From a checkpoint of a small transformer trained on Wikipedia: 793M tokens.
MLP neurons of a small language model. Each row is named by its layer, matrix (up: input weights) and neuron, and shows model dimensions 341-511. Each number is 128 + 32 x the weight over its row's rms, rounded and kept within 0 to 255. Numbers have three digits each.
A block is one neuron, or neurons of one layer that tend to fire together. After each block is what it responds to, as a language model described it from the Wikipedia text at the highest values.

L6.up262:154089079157164206114182129090165098131143122138087086163155130098138121127182153085083128160104209159090142151106161119170142094129190088117121160087110136080102136109085112156107115086120136065108101073136052099168161185142119095127141186111144122163203098110095164076115140103125130174118098149169110148103175075158147121119138101158151136109137191136149154180133091101126125122098111143205093079137128141113138144131134168074103072150167082160160120149192098146158129157107144115139106083128156140127134112112
L6.up315:149116133099146133093136129111109147129109136100108133156082127119153078131175163157152115141104118167062093135120115098151170079129162097125195143093149171099161126085142110115150131129112213110129160126144091079106163133168080070140104096058135120161103140147122090097137119182112111099115168136106132099116058072140093131144132114150113187115156160088183133085099079080109165136147162168128159112119081163135117138152179163141135139182079124134110111121164104133177102156163154111095155117161124119109161143127
L6.up359:101127080149128102150117100133123034132160108121147111174120202153147098110155110148087120142113138114164217126133129133127114128107190127206162112083091100111160117150109099120150097092136163153197082136173153113206136161150118164165119103099131106131162111101123167054117091121171069075165099093072159185093077165170104146130079127097160186083137162108203132152110137118129152116121115175171098130159133150139169105096149111156122136173122091100068065152136083152131095191178135171148130159126173178111132140110
L6.up925:131117093076112154193137163135147185134120119115126145148138129137171129151149103106167101050100149134116094114140175075149153129063152112079152103130141141178153156154163145123117152161109099067137103126104104196210148175189132066143126133128066176088049118120144153170115122159144133142170189206148169166150099081052181060085141084069132141105135156143127121123106068116097173101123145123145163119154163134104053129110105112152138117097167084151189145088157120120137101168156178138125122123174141168144172190119
L6.up1235:133129072126124143146163119147159157133127145194132149121131152094174101100150125086088088138107181121107113127070201108123141100103146123135151180116104171137190147149082134134162186121111096099101114076111135199182183147171082071155066048055116126177089094178148153123132109176133129113146128110117113134170152065156130135057089146054113146134132199129135078171072094093026181121111100143111107114116171140119132099160173111176157030163060133199116155155165125084095106134177111101121173130192116163103174096111
L6.up1478:149111085108133119137184110127125068145082120158072157145142169099127147110107124103131087138146078155100093112123076083137149174095132088072140095131131162150144124126062130152144126159134120110112152133123082168158140124078148137144078133155150131135137107147145154115086137132108110108081133145083110155166134097151102127157142201124096151193140178080103174116097116121162112087158133184145098142083097115140153139141172111176128118085068100202164132107133089165144119150125124096178128149156165201102123128094
L6.up1534:158071120098176132142179156102124112141126095114126133107115123155083121124208162155112121124187114136122078131145113118139163172102093140104161169110067159159132142150141062158130132115128167092114038189161077155112161174155121089138054130175167140162106124165125115157124142154124150169116158132113126142132146089189099103138110130143140068097165159091121130122077115080137091161130108138169144112134116075119129186205113080093137075139106114185147152160123165182138101170160115157120139121126109207112204182122
L6.up1706:179147091109187146099155164109167111097151176131085138233236209114107073134134181160134080118154106140125122142123130056102113062085126089096116142142098140094165129153096141171172116134080060121141138099114064165158134126146158132118128140175189170147124091110117064121117116119106146125134097132129115149101139112120139114159144116133080159164130101065097132108147097161150149101061124125129118151130118125131038116131142086115161083117167145112071178139134089159141123166039105133151105093155109162160176127137
Responds to: Words or marks just before a proper name is given, mostly after in named after, also of, or, opening parentheses, hyphens in Al-, quotes.

L6.up15:122211171153108134112142176124115164141108120079083134189145106137194102085100144160148155081185112086087136105133152123046136129115141166162134126144133088120097087148117083138105166148142160154091129154125098162170154074075098113111093115067135122074117157106139138124111142129090122154065127123140118083114181146182122111160190022121105124114125156155058096139171083100151192094097109129136049096128121114185120140162082106097057074207148139139104123175126182151112145110106086105134103071143121118118137106134
L6.up16:162141142116078112118192149159090144164184087135088117080128148156079122108178139149164095151168066118105140112165106118100128075160094128180164163176132191081110103146146139080087101156111155179119022047063143138143087157209132161151143080129104116135180105132125145133163140127107154114115079151153110160154135099120154114132125098109205130111128075128132128182144131152163142126134143070142081133107128126149189107064177152112101068120110118070072154115100075092120123070161144121094130093187159115164079183151
L6.up258:143152131159163094097166105169068130148154110120129088124099073118132153130133119138189134103108145123134093134140117111107125091144148166106137116148162115149142128081151099118169087121102116186165143127126055140118154113130089173110087160118170136084120071089161134150114150109058075103082125137148104155120129110074163112135113102202101107102128113145110117160168146084163144146140098148073058102118121150143134132123151148148168075137121116156103150182116101145134082156134096124144143125090199103094173140167
L6.up481:098156101117106137148135155149126168157076075130140187129053093103162141133051098167167103107112114153116125105075133165154192085135080092065121148106113112121176108191100150111134141153167109099091104125125131148157178154133139159073129134129102153161123179145198194126170144145160156160156126114113149171117132151110151094154112118171189201169150087113149140155168164117157148088147140189110042153120126184074135076157131121061164138131169180125149115058098109124148137151148107168178095129102130058093123084150
L6.up1124:180120119096160147117175123141146149103138069135163132123125057134166130099161116124076163159163091121100052171170142111161111060128140120125121145133091157132204135118095115128110153128116193169088076152224120136144101136125180106146170139160111082114094143157164083076142167119090166149066036130106128150125206122178148132105155117108140102117140170151095122114100159088131116060086130145148092135127106102093059136130147162127091078113104186134116151137128149168116192181150116160123144131169121090111125116132
L6.up1175:139139119075137114142112085088078159106141126055117152100069137120115101164179189144125099102128135133111110154116176096120150149156157161060123171172103175152152143086144112105096139091109105211143104093148080114151133101142105142123157161116117131149123110171150148100140137136097075180103127116143112184126073165134118106103120139113072091084043153144163073148099153087089072099044113163090116179140141136172115165129096155120143098179118143052102170137161133135148143161140072091198113106158155179111139098150
L6.up1511:069130101116158127099081131131134160178155118102136098127076107102150125131137079087090147120157099150141136125095126143108157115081141106103135116095110129083175135128142141134127094105089112096123085145111162088156124112160009153101194185140130056130212122157152111145118134137125158141107122128159120124126120139115123118106158117143166146137135180124128148162108127052120155136122140158114117126146102102160159126146139114116156094126136137095084067138163084231119129128147086143092135133138163138099171140092
L6.up1572:183154166062185151099195170226132090144116161069106069124076068097160136104139150143195157172138121111073090128184109125112135115131113088060099137142133123164124131178145120115144126154132119136141122135072083137122145111156162095128160166131119125149160135061133140159137166172174140178131188141161130145102068097117160161124145215102148140160151062099068129116191123143119132127082132170135086076162115125146123146171085150096187096146140134146165169161128162144123149165097133093097130172129131131116161148088
Responds to: Second word-piece of a word split right after its first letter or two, e.g. E-asily, A-ryan, I-isalo, co-axial, mostly in names.

L10.up196:070112179130181168108117129160153147111141144100113170207108136146141126095153164137156098117155112124103137165132147142155134119091112131123113106154104145136160188082134140116152147155165169117093116181134120100138150116103140115161152137078060108116106139106100156113124048133193111163099096083146142110123098142190116140123197079089129134156086158156119180211124064078140137132113181172140115133109098113147126123135125149108185151142155186168139148192089162089187132088141154151082147099123121135151111129182
L10.up824:160182104169095149123150144121076108150182119124063135103103132099123161135096200146135130104114140139093163127104065151116085082108111113100179091183139138122133115133045195124132156100188106117118118178123150186068118128118099103098152128090072146084147140177090164158125080145200109124056123120155180142101074122096091128105157132185139146114166162168101086169136088117128186094119135085142122148132151118149152082084095148128145200133106185084141126110135094159142129152131084114116165142107117175110167116175
Responds to: Short one- or two-letter word pieces inside oddly split words, often just after a prefix (un-sk-illed, over-f-itting, kb); also some table pipes and decimals.

L5.up571:106121134066117155151119179179105100120129098170117091140124113125118136185135096159118146115133052158121142169135160090123100124108143159117136121078141145132174155104134103079104125094125149140115018117147126089163167164126142138132100122153116117107102140169125123117157131166157144148170166128046125174152103117141151105079123094070172165110119107131112107131155093085096150159202155141139075142145117145086106171133116062148128149203207100118166115159120126180128205154180172103149176128166112069118133132133
L5.up698:111115113131077055167118126064111110128093065088083139098169143111107069065137186215172053147141108105116130120134141181149067131101138177127131148117093151128139087080171064108168101097069108138078120132189144085145101124194088154147051134087091101114158039080109109118075121067142128103150101168118139135163156142200188110159167107097149134080144141108130143082167160079122135146081137105154080114141122141102088145172152165177129185152143117205101194118147098100125103137145093177085147122059084142096144148116
L5.up1443:151096132129086155088121117138103113162137100093084105234136108161101155163135174168122117152132122115134157084065141126125134081130134149125168138163099122052070147083116167146150216175117138104088085067137130139153110132133078164144048088116157122148108111104108098137147175151096139142096129142196088110129155147063165111144121112177110119112157166117146141140095100151132063122146114150133124111146094141127208115122157121113133117098138189164106200104099126146151158137255124115114179075127017116109102090133
L5.up1833:125155134157145148159145108168199136133063091161146143132163100104176089123074176160097058174193118118080095131094046183106152062117128067111155124170099104133178073129157096117109192143093152151169052131077122188092117180082152078138134126150106125101086128141093096159084147088109169122131197185108113171120138126084058145076121093126154132132184178123145159133085073126122146121148148127161100127162175183101114134044191112135151145102164141150144161173105120148136138109082169097046091143137177130101138135160
Responds to: Hyphens joining a prefix or article to a following word, chiefly the Arabic article in names like al-Shabaab and Al-Yawar; also so-called, co-emperor, Saint-Josse, and opening quotes.

L5.up382:146155165076094096136116110092134114127114140036081092163096144100135128139066099113140141107100157173121169132183109103102123102119143083159163107103133144129143106148114151118168155089111152136119125063107148187160116126112124101133118133178111171136206127146162062077138133169034135188105141156070133178134127153107122136084174184102116123181113109150163172126119167154098130129069112102176035150133101158110144155062155149172130145147151129104169244117184140123109148130141134107181109089183127119110096165174
L5.up479:170169128122137121067083070093154141125109132155101142202168112072136144152129186076136090128084144119120116207088135127103125144120160101167162138152117114191203152135105098089142134106096129126101113115135095116188155146125144137147120206127154149107158106119159083104091106170044123135110150138067070187144125145092078142129140128123051120136139130108180112191117146110102138101076177060152141139116081187165098148147174113061099070128106163168181128108157175097141175136164101160093108166152078149169078110158
L5.up587:167145134144144140219128152121093112118126147078119120143153078132121118120143144080107151133112174145148171146119129097136123109140108129104137149093127183139147120116114185109140160106097113144076180112072166139197135135134148160077158097139184161125105135183121211087193173130086126104139164120116137102121084184127143090123116125119107093147136104124109149123104135145160198137132137090102095150116111083121066097104145120102133133090100146087124168092145204145152145091117163173143099132108195208121153103109
L5.up1964:120108108091101150128142140127152117144056139084067042142094081132165055125074115129073132135156089158152117083184130138135079107091141049096069130149105099116109133151133166081141153165134118099127102078093236131135143129126097152125132130103110104123120173127163184061105174151138165156108073099155115085104151124115128170127142140114080217068124101112123131076084109128079162101120102196109119128117118098087061086140149155148141169106089122112154144119139103145095111117145114179153166140149144137083139091116
Responds to: The second subword piece right after a capitalized first letter or syllable in proper names, as in N-ars-inghpur, G-amm-at, B-ark-er.